From a checkpoint of a small transformer trained on Wikipedia: 2 heads of 128, LayerNorm before each block.
MLP neurons of a small language model. Each row is named by its layer, matrix (up: input weights; down: output weights) and neuron, and shows model dimensions 0-127. Each number is 128 + 32 x the weight over its row's rms, rounded and kept within 0 to 255. Numbers have three digits each.
A block is one neuron, or neurons of one layer that tend to fire together. After each block is what it responds to, as a language model described it from the Wikipedia text at the highest values.

L5.up294:116095073113123096103160118118156116138137160112075180158179094096169138136120058135101136104089153181121182082156159144121180157180080138132118151112083136148135136127088104128115119142153148126060065111140138103102137153128136089104102143069136096146097176115124110078093179139114073107131127120149134137060161152116135135133089099171131127110096036111185130082097079144137177113104
L5.down294:162135106100135098136122139091119127059101094128215123109110145128176104131138125152110143086101159101117086129130186087118113123111159158109117098127102114173212134137128107114127125113102167124119143109120178099154114147152163139168129098116110109145138149195117165122109114054173112104144091145165096157103090105112146145156122148121097161126139152134149096070128058063111119105154
L5.up350:143111131145149160127149156134115164127132091131161176196161101130125181134097065142165070125085114113092097122149156138129145117147128091100132127192113092125170170122117134078134194194154170148104083081147147058135147102104125182127112159115143176069100108119098144125130164141123117136139206137121116108103121162144104112133140109109092122158123090152130085150108129069134095146137
L5.down350:184144123128079112115155111125120080123115131185119178136069101085153126104217120097118166067128151138123124142115138099111052171111136139147094099128164177123143095138116088126108135152142132146114149091145157151090087119145165109179126104125091108127110199141202103164087113101163171134128101126159115150138106076110171143116137165074069195193105127179132107098185145166049172129085
L5.up848:111123072099145120120120138098136175124154074113122098192045129098111137175089052129084086123100178188085193112181156185091160137166079113096141164134113080127126150096179185123136084123133118098140092090071126135135112108123170090109086117212096119158096131085139112135075173107118077143100123102149135177119159204130127161164154094134133147189135079114162140055121168068167147161122
L5.down848:058133155103128082079145126138143140074070140072147122151144119094136130115101147083059134069181153141121105107146134162162109132116093156128111158165120113115188113127159152099092072212084103168151189118061127130073161143150087112096129123204146171189115191142102130132118132129209102123101084088160104165133139151091160107097159167150149040140140154102139128109153124179104097100103
L5.up960:102204155181200117138139160157109077145101120137060178139175123102099222097099097068122077085107123164160138152088115210110164091133147120175055163206169100152117192076097104137108113127107158198144144112102109119163145120136111133090203139121128100139127140132093112117112102088120096151090130113149173119085117137090170124182106104149127100124133101168108113089137109161104122202091
L5.down960:134122168116107106110110138135080070082119129143134127169203101088131104103131154063078138161130075163169126162173174096083114081144087132124132127141115128136190147090143132098110135133131124089161158121128157079167115122099147098146145132174124156109166137143088167166121158092114117165122099151165133143126198178107145170129083193172132164085145114096080162103123111100153143168108
Description: Opening time expressions. Tokens inside a sentence-opening date or time phrase before the main clause, mostly month names, year digits and commas, e.g. "On 29 September", "In 1801", "That same year".

L10.up412:093113141149138130115160140147051110132073167156163191172138163096140083160184122117143127094090155145121103109156135105126095109124165146169106102119123105196141103126137123128127155144129094158152143187086112154066124066218132106166062061165122168083178170172092172099123167154127170053108114134150124095129112127112124144162079089114179085117144092114068145120083156085185098126131
L10.down412:123148179126145182107121095096154102162074122165119138138103136136127152109126135102128150118100128153209144109104106107182110143090076131112080119108157155109097147074101178142112193116070040078106129090110085132168115111144062127163148110074105134129109147135139142108132108093114095150163168126124192117113169162109147153077174087143158122175086126134156169187109169145151113080138
L10.up468:127115145162107131093120189110068116143104155159179147132099093128130129171133081171120121182149155099165163200155135117163124076057148163156149160150153104184197079189179088181099107192079123090162136118149123152066154079191160090142107125154153181144093112164073109118099078151145181190121131177103152120129105097086071191146144128171120136135072038158095116161102077115142183120118
L10.down468:146104093108160173127110135081148149081138182173189119147173218158156142123175138121066092108097103101135102130107074146158105110097119108052053086128097126091154128109131099133175152130201110139110135127055111149137133091082121118120060124110121121107159148193125120107153121103159123139082103134132180100155147122126115112090173122121111177220081168128125133111135140105125142092141
L10.up510:107163109099193095130148125093187122160154190103115133131170081205123164112163094166111115112147119123127097173100093159187077100148102096088087185165129097217069126132089086114124054137072072118102122128198052137124148156134109152078054110143127137166165122089167165112074085128148166115114124125088145128088150185083131170150108096152093089100130141108120093160073136125091063118153
L10.down510:100149130120145125157108141084130108104100137145124114155124125189089160160178123142065133127167126128106113143125158130136099074143125175073102139097114046185119133152175088084135150105090130132152092079148144142126086134112135126143120151150137172155130126127182142146123121151127124148173103156153158049137150139098116104090115106161180139027166122088078098164138106122074172095122
L10.up568:142129122142150124132070163174056092132123124141130152113187062181126169141176100124060120131144120127060129123082193126092134131118187116119117152146118148164180036117130100169077122127112078138125126161124072151112148156132138093141079152133093166129097167115170140104172099202127094063177132175138117081104144130124079059095107086119182094117102177118101083146106115125156103097121
L10.down568:159178099142120166042099154090145144133123105135096140117077129130154105132104092181104108121098090125143130069085082091156160074124128182196133126084086064126142113175170150089119087112144140111122067151111139195183171129161138071086133131137109112138110154144151127146142124136122113159160115108128148081144048101130111172095100119127085109144075169106159163165135130085108088109154
Description: Preposition "in" token. The token "in", mostly the preposition opening place, time or manner phrases (in the city, in 2001, in March), also word-initial in- (insisted, Institute).

L5.up577:102128081146143110131117119147143187185078085124122128110152148160106104128124137084075137145152163183128172123170119157109118152099146146109119167165125136149151127173160115167082122116098137166209159147100136156101185166063114149123119112177095175079136145142146107163117142119173078059166054129088139081129130120176086084122155099105127112081089149140068128214065132056138118091097
L5.down577:129128167168074136117081141115110142124099101147082067128205132118150060214173096146146144130169135150132151132130104125127124124105144069113128169134141091145173142108137134105160120190100086136043188135098179135091125151155122096108175094115151147090088146159130111093106113168083128102109140138165155075110131163114155087108100137158133128060106064104156132108090171205155089130177
L5.up607:137149147150152147117091105190132110152128130175146144171124097172081122158187155123114125172152131117093149161126132176104155169138067108141158117159120119146076119128030063100138102207161100071121160130149101134107167140160112120126102093122115104147140089110133224120116150078204122103119188176113134075133100128107112163095091081151192074163141136107119130116100132157136181079160
L5.down607:120177186117164113163155179118140152136092184138188055099091083112098117142153132097104128099136134136089111191072164118161127124095120156132132117137184067177098106045117161138168112162108089108173129097110131161140127091089126085088132120154179097073120081157099145118128087097190162134111131140130181095169138111124141167119114104103218066129087136121134156113127156124139099094209
L5.up632:136134173073086143125093126174129121119207139086078118153201121070145109090158137190127106058146148154145102120195114129083117196103108123133117127202105171089080154123092080096169090132090141139172082163100138112120102075136162103176152155105110132146126187068189084069112110133134154122151115148125115103140079136123112183115127107042155118164099152127128125130102131119163118068126
L5.down632:120115142133096161137072131108082184102085094180178095118092112145167102168136123113126104134168104087110158098188146148138103059126120112055113160162115131121172070229089092100185054115170127113126125156115073138171087160132091165117161128129155111164095129123100151149161085200109102139172146170138141101137090168152125085193116117103087180076071174111154159113139184129091119122125
L5.up988:134063143106174104107133160105121123113039151165127120108078183170107113220192112099107095155089144141113127174141170113127176127159152110120114129166125144122155179126133145131137100142120119171117181170055113098174136067113145124138168103181125124104139125080116141138128140096123123074081143142139141100161135066126177131102112108096177055108124114045113078113140121112148105155161
L5.down988:146132119099135110158102154130183090111101147137178134153141122060149141161168099114137151105112103143166144105160104102129068169116109166161088102113151180121119131196160144111084113179135088116094118121166178084126145096099090105101140211066143170128140150146146130087152182111135122106195134137142118173112103097122105093101115081160135180094085159147126088150144154179136130151142
Description: Latinate prefix fragments. Word-opening prefix pieces of split words, mostly con- (conduct, condition, constituted, connection), also im-, re-, sub-, ob-, plus the preposition in.

L7.up322:075206199153123107152130112132059106107184149183157128154115167140110115169064110105162141119118202066094164134113135151163099084113132094157127071103074082148091109158059122131184119121102120098084099105141112129155109114126078156157123159173141093131141090161121119111085157127129126113076146175132143119149176157093126121075119103178082107162130109118101102139131165082111103148215
L7.down322:151137182120106116077167112147101171102122164135199096114103119111129138196113080190081177129079107166153170150104123142143092069120113117140096131086111119181110110159130170079094140149152091105150140122114139062114164124097140116137112125150162158172108122093112110117125098102147159123157168101148133087121108199108069091125121138153184050103087144148157139129093173111148108150129
Description: Prepositions opening phrases. Prepositions starting a phrase of time, place or manner, mostly "in", also "of", "to", "during", as in "in 1791", "in Marrakech", "out of".

L7.up769:172141217132157173135123127153081124100157079106133129133150109149179178104072099167157113119178086183175165179131167156158118160106128142135126088175167107109171147146152125147172147125158190144114134178161098117144132107123139130126122152142117106189130152100189173152080135113116111111116126174110108201130157143156082173099116162133130148102162160100091088136114148090138135050119
L7.down769:147141150154132109062149079123140163109117102181155111107096177094100156111141087148147077140163144136117112123172112141093097086132189078137106120156156173159149128100160136098153103125193089072148174075148147108161127111163159161149125145101078117110083184154160145087138116138120100080169128092134130132157134149173106143094114118108120181065103075176137177178110074116077111073147
Description: End of fronted phrases. Last token of a sentence-opening adverbial or prepositional phrase, usually its comma or final word piece, e.g. As of 2019, / By 1885 / In the Philippines.

L10.up344:195140158134178130033115113156116184100068107096122137190178154071114139177099100183103123134169109122131100126130133079065145121147086152111127168140168126099185107152145098169076138115122152122115102104090081129143130102153208106133117157142146132082129154074198094108083170104125069163120098126124114122120157139176112151131078123132126131118151098166121111119107161059124068164102
L10.down344:144097113152143157182147137157172149136075118146178165156064178112109150076095156074128181068142168144180097150125096159132135142156094159106109064176097102119126100175142069192152104136094137133154143167119186114128137124134124081050176128134146110149138134080097103103158108144148148179177145102097091167130175113175115133109171173113092146112148182209096146105118149121136150131136
L10.up924:137134156130169121089145128156098122126178114145130148092170143120097163078122090092126070125135110140119165138115128173117061119114070166099141114152192108146165182108141163149112115177162099145109113115099094115134144137116188199087105158140121096106105120147158170092129135094179103135143106160093106110111152194105111155057156142145162128104162133211142133120092089143113110134159
L10.down924:197080145156147087113118147127162156134054145140118105117137127087160141139088098151161136102107127111108162135179148137133122163165142135134121103028120150108115149151126150124058105111116151093132141110123145199153137119072131084150129145141112157162128151161100146159129123088090115132117148105112116160097102133151133092079173151084134158122130126147124150148111136111171143128143
L10.up926:121110167125142112099097116098100109125143137167071070130165057109152186115102093132161127173165088102047134185155092132142134115119147068070169100194175204147128175169119077155117114128141173170127103153199091125083109133122142136132082139076108162107094097139168132127115170170130137128169132104100088189122152139136086187087150171139137168126159105151177114157126194112155112062137
L10.down926:150089092140139113178109129166126088104103090105109113112153114166158132073111105104179105117137104075164180101222126088114124119138147104111128102147187121147178170149084154121114120196146113090056120196140111076130095117094160211152134098138189140149112149115164138111129111118122099110119134095106144151178104134137107144123143134082130097137098129055150162091108124163144150182125
L10.up1012:104088097102149160170142081139117147101129132107143094110129113112126100149159084147134100136152038120089133131143180160074154165083126116123128173140147138197123131100147153243140168131104156116096212132142088082164115190108129104151192153125138120169161144139097112131162138141126126091143125173161096098129156141120128107084176099094131218130099165113100172171114121120183073083100
L10.down1012:066153132096114080127106143103126096172146087119160101195157113144153166155037171186151138191169113112142137144169117123140149105104078135098124115136141090060092115185102147093154148112147126129114108105134172165144168120156096162112105075151088094127123104102163145093152087093197108157176161118140101156147151059117097112127104151155134109105120194122161125165129113176113141149107
Description: Clause-opening adverbial end. Last token of an introductory time or circumstance phrase, mostly a year's final digit (In 1939, In 2018), before the main clause begins.